From a checkpoint of a small transformer trained on Wikipedia.
Size: 15 layers, 5 heads of 64, 29.8M parameters.
MLP neurons of a small language model. Each row is named by its layer, matrix (up: input weights) and neuron, and shows model dimensions 0-127. Each number is 128 + 32 x the weight over its row's rms, rounded and kept within 0 to 255. Numbers have three digits each.
A block is one neuron, or neurons of one layer that tend to fire together. After each block is what it responds to, as a language model described it from the Wikipedia text at the highest values.

L7.up1293:131185161142143165105134117091169165160086095124150094110120148202127112139139140134107093127069079099127104117145106137081109150133154105203092099106125162096132139167115093086135097087148053139070123140178142106129096158140126076160138123105095137174140148142150117125199153151151168130155133147182136159134154117134147117116136123155137139120095183143125130121129143099061159110095
Responds to: Paragraph-initial word pieces

L4.up206:129117118131114115140162145118158099100148058104128101104070139065145169118137090192144152099165130112159152135116150179131185093167107178154112125159160155128141136168198119154098148077132201124128128073139075131140120117136073116036139101135120139102162114124132078124166106167155136141138169138147141140123084145148111087135152099181123160064154105121108120141137119188103120090123
L4.up339:118138156186142143088121178096169132159133130107176068102054154135094193081138111157148133146140110108138089109168055122080146114125133107128112186095196123087117117111105090099092194107140144163133136130033138103187120166132140078140141082124121152107129095110174152188193086155111104138195109173151144114124096144190148110083118135158095136099143106097129107099110118128140143090067
L4.up964:121179173177124166150120127110162147145087113111176113077137091134105133156149166127221091118145071109120113107099162129148147074167131097101162128118158085120103134151094088153157141186095147122173109140107050092067114143106158122119131143152126135165069112122127186148171070180148134170152131137115171145130183039121113125169194115112068122118124130127107102173165107130135146140119
L4.up1488:121093084104161177134139128169144094094079096119130105141134156137076128147110122156114117163168115113087087124168107133158158018121105173165099117146185138075122128118147135145097156100128118176101114131032080100157117118142070122180160142128148119148148085105133169180157107147137170146142120184127125106111098119141126147136099144089054161123062074119140121129122108151155142099089
Responds to: Wiki heading equals signs

L4.up301:132123141117099076120119109138122131073082108186066111164126094135153136138147088056089187114114127132142120118087143124149108118125161064089063136115175060099165176107083168102104089128107121139124118178135167200144146090110106150151126101121207100044142140126169186156115114129040124124128091191161100160079046106152130162177129116108177104129149086103155097120151139097192139101156
L4.up596:129128117077158127116088122136063169131124143115156148076055124147186107153132102160119120131137100144154110128066089079158185129147119113151141106130104167139164120139109142070070117089083105133151145143105147157198178104091105135149143157098152182072168179083113129102135122120156102160149053122079138062106105145147130143149138133103093160123086086157090097172150159159116147137088
L4.up914:111094136137110135157106087166060142114103142111107114132175173165140135073125118145099078132071146104135098138077102103114163101127118128132126142131118147113103114050147189063126122217131103120151155166164133091206175149167067164192147123102144107121101109102109139100144094161151062149087062118104099107146172126180125125190113136128123131212135116135144098180065149136148103100153
L4.up1420:031085129153104086107111157115120135124131127135070150152125134196138056119149080131086159118159154177146116104093192151174142091132127057068092144162141147089095125073121150121183114206125147118139178166133175124112112109131139122180073091103148207119136134097138160125117084156121133120112121129163113150210125094089103138176124129117118193123182108125161153194180092106130146103146
Responds to: Nationality and religion adjectives

L7.up1672:100127111126123118147114085128096131121118132130103125146128152145102127124154064145073204162113131115142150111093200172115145091161103102093167086168111201131088095113137183086150099162110142132089083142125188074141129113134103110120072152160171105131075138126112183148097107132254091163135098144117069104169139091106127193097111128142051135116108149118168092130164162109142168106100
Responds to: Geographic scope modifiers

L4.up119:145066113153133131188145120156138171122128173122129103121116070114144147196119087119152133115087086162124104124105154133109163099081159175103091140126137107141045147193160084152106104140107092107164157102162171069127111141134128150181244076096081212157063076169148099087118115177161187128103119154186144135071175046119116161077149134122120163137146156086137146134134152096109125125109
L4.up527:139102115149170089188188135168069153155138096135142116123147117083150103123103157156094101143108080107113115136049201159121131100106113159154184131132081120110153153104136115098085154158143144124116173041093152131056070170220125084119145066094133116094085077159123136103076080186177162132175115110114122128044117140187078092107116105171182162179174127086152126188117137166157168116104
L4.up1228:156112123102165202106141140178103179193128173125141161120175095145138163106149086131164107153075079131154094133101136106182133134162104076180164100107147076093125112089110148148138158144138128062104101149078164135167183102128087153103174091133049113042123110130075093101116096132131086135069091107106084061113181132182141152148133114167148132164117113168088121165074139115143133120115
L4.up1475:160114045132156115124185112145137170153092103143172094127085099134122120126135128174100130130117066168132121170067123139087175113100143131135099087131120088132112139199079105125102116107162153050119150108137215107134117181135108083131159106117152106130154141137143078179129086167145108123133143081066093077089184105166172173136192138143212107149171139123074130112168153100114126120142
Responds to: Men/New and word-start fragments

L5.up189:092146148161118128135137165131112142146103166064157128152137129078135153081149094120142124123099166165134072162105087147120129114073152168068130124147094115125114161151096134113132019151095107130108067188096156141119105149089122128078127128108161215175146128129155087159115144075140171142162168149144103126163156124082218142140133080148185146143157122112166144120112084106122157108115
L5.up588:123116146126155205144127095146127160148122085117138083107149160109058144112139124121150114155137076148182153119120191152153161110139138087192152118157121126089077134164094168130144108154113107103136146094167122090120146121059092066140129110121155142149128141077117131125163138129176120171192153150107128073117109108120089174096147152123099130124131125107111132137171122160162140118125
L5.up681:132141114116140124074206163108173129134096090047068161111105096068059149062125095131112081182135164154146115150149132115128141156141125179145143152131107126135204150075194085178113086072123121116121099167066162128179139109099094077130125095098157127145117071092123097135084103119206124135162213138109112093136100112095156090079145208159102128147104129115182122116114155139162141125108
L5.up755:126192124151199090106098153177134172130160090080121104149169138129144103167143100128148093148138096140124127125081154165149112129110125088061084108105108129122142160113066118098137121124185148097123141136107168144150132170085149120202126159073181158132175090143079100196160135137157128117181129114127128131144157098108151191204140094124126129139132114116102147107142101113147196143131
L5.up831:159123103103150151102107145088174192141144112108151093071178115100097129103112168156130082203125099115156177132174111162087110106130079062114139132139148127153128149095131141099100145113072059089111162159113159041159145149086137167156154076072119109144117139102105125138175084117177098110176121093150098174125165114140164160181212108105101115167121116142123096076127094113098163122099
L5.up917:152178145135112027104106160107110144134113057165089087086144119151136078138128110141129070164083120084132084145082083123168131159114145156059115110170128113172172149108125083122120072107097121077067132131149151094102138142165171131110131092173152121126138088117171140159167108136126185168136115115162143119068164088130137143136126137161088140186154084105186106144115168178115116135147
L5.up946:126087165135145133125126149083184159151173115151135143110078131088156131139146149115143167132151135142144125091085108113096083120138191100130155108153153137124084129088087120116104083117099131113121112141101182113081134165110093100220131117115081155110107089114140103139078134059118133125108139157111068148119129128073164159099173093083123121117100082128108110148138083097107184134146
L5.up1005:126195116111172127134099121127157137089156078137140157110172093103108166088136063116165078111139120135106153168134150094073164129059134131097033121123115112082118137107104172127151045110145131148139107140097174182052124142137138125120102144122110187112079099155101131174155144114167122101218143140095119116161079160067141140134174119125120128147166145130093130053132105120164175106137
L5.up1042:187089151059122133127154180167139153127119099150136125067150101092205110059131097182150098100155159119164096166156160150125094141144146168125072118158108096129093124104128100077074132091112144123113156149105111113141094074121133094170166070080136098103073086144138132155123065155083098109167166141112146126107080136090097099112175120112049158140152112184157093138168205169121104102144
L5.up1179:146091173141132133157143123111151161085095139135175140078102154141146132090128118139135153146106183111145079064121104055094165131107128105122152125115135140170146154139121110131085103167123152128120166085108124096167161145196072110110190128166113140108193109091153083152132113113128132132101132131163095082152096161131140166072134078090177136157184068049151144088118084066082143124082
L5.up1472:147102140123162126148137098090130136068119185081167160091174157109114202136130122133177120118124139133102133172064082135093120121103119110135083098092125065146157117187104123141097126120088099165124168134147158152110110142119166089089149129141060141144111134140170160094163111130152144116170151171118132108167099101100141172085173133129090073099140120058147128161196097110138110102140
L5.up1503:107153109165143129113099111111121158163160072042113145137096166094144085106151101116077094182120163138142144118050145127113136161147117146131092166115139168174100125151133122103127122145138117100105130125122184108119150186094112153161168125097079107161159084163112138121047118135153149175179170131148054087150120107084142163140114138076090124129150114138108123104170120164107196132090
L5.up1606:140138169066173218155158113136196148149099141121136144126125130062102110125156103132117104090078130095165120119073084170083113199149176157212140116090099118146122090132156124076164123165108157144108188144100125137104102166180106105125092157077158093144084128147190119181118104110172115123138132078122198084119145131099144152120173130098060157124155149184123111096144123082152145105121
L5.up1671:138133176148140175117137142123104177129173135115108135120100108132085139163133147170143107129124045243177118081139167150114139136147141122115118160129149151138097155106122104105073156106081105052131131165177163115143185127097169136148153094094146163150099075093179127121081090103126164174119027110116122122140091100124087139136164132095163124135149097161176123121167072105054154150122
L5.up1782:118229086067150128134216100108131092130098121124147181113120083101079188105127098127148138131137148114139106157070136128151089104135138136103089111101061110150127121132213125120160101128106082129117146116105110149161114126144132107102108184099144174103111116125116100187109090134189065134153109103079095157073159144087153127116126128150180083128139183187140062154152154151157082121137
L5.up1817:110113116041146114175146130115132147139107104090100180072153152166135153098110133159098163202077173101099102108127133104141110120119089161100137121146081151119076121155145150167152174128124144108075084140086165095108129146124147113091177172131124140143139164067146117134151107100096104134127135068143170120073050083178182113081094180166164100164129125130133110169133148063165104107110
Responds to: Word-start U and pronouns

L5.up10:083129162146113087111154119117152106055155102149104138127173086165070153093126147117162103106084151240154073109084138098141134120140128123203092103085107150099176093145113172170176142193135066143187129099147115090068102169126152123159128164095169165117148175149077099134139116101105096132205154162161093086127130187152157100168161141134191119137166163157155126109130149081167082118110
L5.up165:086169164161125137037094115099151089110140131114081109120175103118088141100119053133075141123140133154105136163106157057156165120165132100109120116096059106067150136131181165064126103146087118144114167148153136119160127174056084091146113133188172161111168155086143204178164114070115055162131127160131115128157120127108149129133214152152134137149132156078084129146129137057119143103217
L5.up219:132171152119097120152095114114178123155135138152137127102168124125141136071125116143103121179120136118106077170096104104093163150113130111126117103097181146078113125035177138152097127132096104156121128097065103157159119129153128069125168124163132095119146110110131205186150099111182108142155135137108121202192199152127149095163139123113138204132096115166139103163091157080159130110097
L5.up344:089091152138167124077159111031138102150079126179134145166096115142094223094123102116119103113129202126165079127107126115092128162211087163078155106041124151130178081149124086164173106121139125145156107084079118089092176140124133102086171170126136140104130089103163211151167060125121140147164119150167087107183177133122119148125125128137112161167121126099113124130103150098144138079138
L5.up654:152168177148119169107073114127176149106132128189113111100142109154084082207136151103129155127142184132099080145102101173153092111096131144160133113120032113178149125104185129051072119113120086140111139093173179163132146154092096113132102114148130154150101117110180136134114124116092089141154132163149074170126085138107142146092110103145200166187160127138079117146136154111138127121172
L5.up677:129148074136079129062117128124125096118154168066077151164123122086150095161124113132124117119117176143112086117113101136142128145115146080110119123160120135152118139107045185140089161075158137087072172135162207158091141176111112106109088163114127118130130139118127151129152094027127092115146088157074094125186156125141213113073148125106094189166201107144102132166156120111105137106124
L5.up700:052122129131075128076090096160128126110147141103134160103150149137080161148119139148092150131113118177138125176142116133163146105113135119130146092095082068189098120129181170128174097140129174157135139099193192150095180132138149131102112144140200157157148128138140125120083104106131139136077142175202152133169079095059149137144134072129125103137130153155156130113088160109113103118158
L5.up811:057081167173124076103069131149081131103105207143105131167143098169117157128145132118127087114166194117124090173127093168181129125119127120204168114084111149113103144174116119067137123148131095149155103109138126143105107155080139105104201137106162153211041117198132081135122121124124087139111122156115114118170122111051149074153182146143157138167151178150137122150109141076197079118187
L5.up1286:167100136136140071117145130142120137067163135146124154177131135108154153098135052145103145207115127177131121165159128149159181086132109079102111172136147144175160091111104158118138123123162085140157122129150119145147112129093135134180150101095116086095094134150086156130134134158141103126156034151107058125146214159178134066116132133155131092160168155167167073131151120124127157105128
L5.up1359:118110152132159122149081132084081155071195073177199180115139101166119134120113129110163170105088106177097100171131152059112129174175088092150106110116147101105164140124137097138115131128082178119093129103143147146137133132137145123146138175118184100159099137134103116141090045085134124139057158125137147122110152095147124140124133117121123185137116129125079119129108106071205174145142
L5.up1373:128146122104102154125176178118116127103110146154149114125104149143062105150129132143161167116126177106088106089136164159145165086097134096129118123134118096154093091142139142135124047111103157116163134134092079088101079120091144086151093136132147132113096136061143170181102135114181097153149165101047090102122154094122167157154162100111159124136092122090131120134106114099176159126117
L5.up1484:140158153108136109124132107181175139120076154116150144159108101156122145146148143133109139180063100070112114107154149108129189125143113060158084101121118132076093103136148197110197078150089129133082136102161178100122191150099106080121157130137088162129079144114204166108118120193175159155115133158070099149172119085124150166114124145102130104110117112119110098156130159103135183118149
L5.up1509:135128126142061134104093083123107154081125105194116128064209134132098169051156133126058165123107165092113045117089110137139158123067130099097073161133145177141103142120105162085111133121145136106142153238125104119156141110131083133168103154069172094153095117120050157175126132147185121121122123143121083144159182109195109104138131115105146124150115132155126078155115173162136160092217
L5.up1625:063122175104130132159173089120151079063123163106149148106154130101084145094156126105167113135140091096132117132185217134091127095144132139157102123112094142185136092116138081106102099154129114118143126174153128143155147163122150071131145123078153120102064109120168157115171145134176124152180137117081140140148151130126135109058126112144127112168175144120131108131145146100114092120151
L5.up1675:083132146143121146137155108152085122099101082145123103094120100119136118088100126109107144190158161095116134139022100127124142066178144113104131114092115101134143153126136163203123119123115140109191159136145121153142104140128120106143107116156140182076144132117119134153179088146120127139102083155072152146177170109064144098134104114127056105153080140093113121134098168115127183109166
L5.up1795:117115144173076146088071106109114134117107121131099121143181107128141147147124045117105086120200069150099129142131125126090226151180124182120124098145039104116141145107111189133164135068155100135182152131129142139118142112117059123122117118125152179112103155162094170097129124154178077147138079166157068075095166117143131141103139125135126152163114114147121124144117096112134164111138
Responds to: Name-completing head words

L4.up897:106152135117115090111139103111132165161105072152106136173153157107137176165147138106087156152089098138122126122107000106026151083123159157115135118091158174174127144168109150103094076143140051120142108171128149196128117107122177097130091108103138112144143118127130124157132102121146146114115143109147115153137125119171175132093141141153097122154111079114123108129093088095147119099083
L4.up941:138120127137130123124147162106078143202091084093071110071163126166124164150086073142155125133098133136158071169100055165137212181107134145120088118136180139156113114174101121093154130157149152118188132122180105155169139090110123121108091110100094205155101094086112132129153095142111167141100138125128129106179119116169127117170161131121089170142181057083122094158110098137122168113075
L4.up1123:117134122104142171123124144141135123127133135136172122093123068120117115095104075120083125097151140177094115190127140174076174157127139109161090143151094108149108121132137163169160175149127139126141058121141102160116095153122054121109181142149134105081073152132121138157045139139164149119153139118119169104229142155067122127157097111193110202196146109095116108151159142137157121121123
L4.up1563:099072120233160112101120121137118121101149117150115140089125147169124126113116086100089159109063172119141107137088165181094184141109140091136170139183111139189134131149151185158105080125154131091136079105108139140089139172087129173144141117121039119121144090123168145194118083063163184153089153157114112106067126079133172177154079156167135164148182039146112084140094117125120168119167
Responds to: Wikipedia section headings

L7.up1292:077134096144142082156100148150128124171167113124143111161117083104093088160142179131110096146170171089118099105096120153121165139121186159192126157160150111105153145159095080166108144122110084122081075096094173093062136146152110146091141102155140195141146062119168110172161155093148174162084046121199148133092111153135111125160177177117114184140161155138190122071128145166143082116127
Responds to: Wiki headings and table cells

L5.up60:073148147145122160103143165131095073151120147109145123108119124124133087185131092155124138127191121162166140155139101100153168159222182144145121100123158162107120115143138122184100133179098116124092113131115166116149155094107116146097136095131183152146123147141190073146119098124192152169085108121108137129113072141181127129140138146108127178123086153108167145149087088106145119144109
L5.up298:063142171148137115182073151079157125200140118149125102124121136104158102126157114176152094122116098135189124124141125139144162115131144118136134118145167129171140109088138132185094088162090133080150155124157087059061119116127209097116099173141198062164141170094116148148094088109125210172148155076106109110122106128142167155132085155080064146153104075136143175117106099098115155106070
L5.up600:110159132131175141128148100080126085137095167125143098086033134109152112158126146145165157159187160163126120133191097187162082196175137165131184172167149081176091120168095055129105100167136083135159130212125178103182104072121180141127128210082089139177187094122112126064089056168147105152115117106185093186116140116180076172125108119126041085108147154122126111139118161127153091112142
L5.up664:123125134094122187122073094107083186166101084146117087119090135125106086115139121128084116094170090133133141140142083141185130098141159165109181119123140171182179149141086138122105112155127089158172111087185151094079096125094165067152151167160135151178145144063100053191106045074125141112125130089110088096086096106102142096134165151089054106152127101134115119178114116089123152122145
L5.up945:139133159121125093152124087084156124154128144135093115121138119150104170144142165099133109147105136114160081155141066105124126112109176185175159085189123133126076106140167139140137119124149136102141115157182122103127147174109093119134099202146107135129113129134112098102076143145161153154111184104135129137173141147118127062108123148144040079174093140114135129148053117123144138124155
L5.up1054:089199169135144108197108172159154190198123095092138113140080136126119074120149135178110082141078103096184167132115087195071186152121141176143131106141148154177126123154092135052206020150166135102103079144157107082122098165095099083119124109107132144143101113118166117122096133132129136132115085131134124093102128107186139162117152172157090184172130100132156091103118110091093172115134
L5.up1114:105175108102132105107177101097096160159114104140131140127084119095152074108143187182100081125196134152140177141151098130166157144120140114154095164162121099186158114138152110086122071094165116109084089153162192112086163134138195141095099119165131186130199112191159144162139110122166083137067128142076184126101088161125152148121140191083124099108125099138142135147127089102180118102117
L5.up1171:126114099078132173075115135071153104229076150119129119132059138053098112078177080084120120145186142103134162158108123112166101222156143125177137111107121139166083128146114161134136156112112113110167094081138126132170148117111154109169146059064098107135223179116116107153097130157157179150132143205101152106064130124094130145126147195080062184104129163145178120128064084128119109131137
L5.up1414:147120174135181096108134088118191101164155187151098133137143094146164154149156147079116097142130200152130081137119104118123188149181141200112105138130099137144136106096153128081135115102148171104155109156113160107111173080140147104129150113093148140131159122139118140130061088130142100156205070183139117076134086188097126142169168146072067110162113108108122146143182091172120129111095
L5.up1455:114112117085122151161058042111121156111127140115146065139104120063161084119136136152139099153186200132144155199151120180127203154096137083142174163159123103117123158124163102134094113142116136118068082146141157077110158188195176154116169073136143054159135112117153166161121108166127102126140155130146131072099143128111155133158158114078024154139099061101169108099099153182167154102117
L5.up1557:101110209136135117106118184137142120182110061138161081124121131119120070125147105081109075078155182132101113154126116120158093137144126166075194124130142123171105138125144094115097077172123124132140144123124140082093145117174133145240163084155105186135175119130062112196085099102136165136188106119146102050120119135163142094090114122143133122198181095122159097098106140090148139147132
L5.up1584:103140089129147163112154118087133173148121161123097088115106179150104065115138079153077157123120073133113086186110082073075159141086149110148165102128161187108099125125120107125178104117170082121087091116153062118120139149147158155164101126084145122123168146105171169150130126170142175139208195156146125135120111160172167140128183092186094147123143131166138142145067090109109177111114
L5.up1663:064136160083119133141105096156138206176186112124158124035140139056135148134139113110125117171121082176174103148119137199131123104163175202074168096133167145145109130181086063082116118077112059139165121129118093085094142134165092107122160146096159147175122097162114067129100099121143237126125114146101121085068127078097116137129121121093075112175116126060194126128082130160152156129081
L5.up1697:132137130111148132137134127130181145111136132112131146125075143161124144070129147199086127154118116116137110108154059126142177199113133093171097130131133128140111145135170124116139055199146144118086076119134104149136082130082170101102113157094179181132171103130138173116120110116147170160168194102089126069068112093073096137110176172179110142152122066130139105087153126139105153109101
L5.up1772:170102134139178111141117172144174171179106151156122087114146189112141140148152121159127079078161136135187150166147100162162180179115148114157128119170118111138120128142151099102125120164097108121211147118145194093122150148097122185136131112122150138172115129181108101110111068200169084157153173069151195139128043163120154138143154128060100188159130140069112150167147136128070131122127
L5.up1848:119141137108117183143126150105134169209126053157123123144078163121186099111123118186148141143104124165142117077099139137144138146154212136186142134152150082102085108144100160083179084133079068102126113153176191092070151126072104084143136077166172115159095129078111126123126115098143157144140142159090159084077137138139167158178109192091117117124107129089101147117050099158150134124115
Responds to: Wikipedia section heading words

L7.up1162:100156095092113150118138151088173115165086126119113101149159076108149125104123144133116119111144138198159084116116145129073076115167133112101112139151164157069168145147122105149141111109096125117116117209122123107064145145051091102101108099213180132104167109196150126127107089101181097137127143116067149154146049145116182154113131090142156127095131112187123117135193124134113111142117
Responds to: Heading and bullet markup

L5.up235:154168154213093171130085133088182141168121180096115138112177158137097148128130088156137107151130162108110070137113037055127094175175114138132122183157135124093171094129130135121129195156155171103114142152122132143135102150167106135142156076117119113130198087152107101162157081099076176124160081197093130158115140167170134124146106129137166159186147163160152143183098135100072114114119
L5.up624:089141224096071143091101134168147175170100131135167141135127108171144128130136153144093117137142130151125087133149099136147120099211140106177149101085145154141079145102173051126098156158133135068130099189182100088152152191102132094091105127140141143146139092156163144117110173149141143109148157101150078131170124143092149149090140171039111142157114163169162133129132146114088127131075
L5.up768:133155163179177106178143042142127178144159042140160134090199124124131104147169153182120112142151188152178134138132150180107119072134129093139138120137122165108120142128120079104125126143075107102114158085148124072134096155139118159078125186123165113148134154139098080133115094187116116142156144111138097087065106152122117153111116115064102138162129078142196152116141114113109139125111
L5.up805:099049124116178146071151092101146115128115193168097094119147154132135104091122099148117125121112124182174062178130115129089175120153142136139135124128143095144107155118140140136116084121114112111101110194102151138111158137089109128093095122136174141110149185137125158142095100142117121112191059118164119113146084147114124186130143128109119113122129155103121102148106154116122177110136
L5.up866:128167133123123180085076115127175176138115151093158116061152097136137084097146148135170068102120153116080119100171116120142105139067138122106082121154171074093149129142071062182116170129070100105146167146143178114150126178107132155093134109129138143142149111134110177112161129166077148117160121098138097170113154163143126134089142145133110091144140154147156135117168102110132149104077
L5.up919:124074117038163115188140064180118158155159172127163136070142132130199115095139185144112144103128133104117101146142114110173112122121110097074112137122123117118124143146147146129078056108059122120140153162079144132113172177125176114067107126139146169135154118147109162114146097130153058130147148088114135134102097127076176130141127156131097168106153116107095067121164114206144163114072
L5.up1018:121125087116135099107115110098131167122158219098127173130215088104139151143149163113142101111102138112147130117193166154128115144171166070179118147130146142114092143193139059176128106149120136140154140101119195124140194198191140113102163153089185118152122114154154130136144144190178129151137172145203114155121116184101080105124146129100140059116143097124184115048107099136140098134153
L5.up1087:150092171091141155079107109076162121168065116157123120130093107134101123105114219077137076138202185120156079132144137095101100111111102105146149116126181107116096158110127143146111115157142120128148180172083167102128090182109103092149122082115142100132158147088162175138170074133127096139191124129139105136109170139103113191139107155111101135063091078132143094110122078133164134123142
L5.up1153:165090162087173182177172160160097154129091105143159126092110161116133125078164134111175095150095175135155099104175180092123109085142138125177089105145189137074118131100088101143131140081082184145102130171149101125113103151137120132117178150131127090099081120134112158104060115150096135109161094135104083111129018097105127142124117065078151185146127131168151158115118122109080153114150
L5.up1227:172161136040145074083135110103164126116142149153119074075140175111084095172145167142085104120108087163107109151096124097115149126129148179142139114169126134119171106110097091147144097126123095110205160149124104113155165169113136080071059127108190138143123101102163116086116134165131111124183128153095098103111146140086147132144103128094091117122110160110143108124118164114102083120109
L5.up1378:161131166133163174109093124095135109156062158091105117091107136065147074059160200128101090135178169167163120175116214208161117079168144184120167149119180053040163126193162076144062123076145134126115133139115070072120115163099137122136133092165121161109109105165137073145152107099115132103148133148151131116079152133077132206113140172130057166083138115149164130159169130132107090107100
L5.up1489:181135164196098149177137078090158076113085099125124088090183059137109180168146111111150082106168150109177144084112061146145116092158131073167197126122087095080154094134098103128153102131104066126173151104143170104097122155122161153144076152147193168126106101121183093072162163148115091154127089126082136123099157099085084098106140091089151087100143116181160172149175120070099156114127
L5.up1490:169102138145178174104108076138183171181143123098125150138136112128168153087148116145185081141126110159134086133144068158124076145165136039142155124198135130086125105095116075102127094174075180112110123077147141053096178165090187091129114094138170121192161083112164105122156082167128122117180149123097133143122067174149102118157145154076122155142137105155138142116106126101125150116131
L5.up1555:150170212148168129089136114132164117109120118099182138063139160154119123165137147158164127092146106155104067099166106151104102160147116102161142144123076167120203115146121106089111111135105195096122088156137136024128125113114121126045088136147116132160112122181192155139113089144132122137163117095158187170143131101110133179137137162091143076130160126138131100131122092085132145111104
L5.up1628:125158140058106139111099106130175202139119139130148144154142076099047139161133138149122137101124068159118083121130156150114117095186139089109143141134149072128121147116142070142138131140081091087136146181171173143124152110109124110141132144093199105116115133153121193095138111115174121138137114155157119183128087138132112091115160081152060115066103158127158094099165168164178164148092
L5.up1724:135105176103164186118151141144199146098118147122082103058186154110177176090104074125114094101185092089065052078114126113096172043148113108098116176173137125101166139142126119130098128122111189122166080116089119121126210097135151128098124097125165100128104079185117096161110118135067134105124150097145142132122074163145120142089093125129196160167128113084134122139088142129140107106120
Responds to: Heading and field-label starts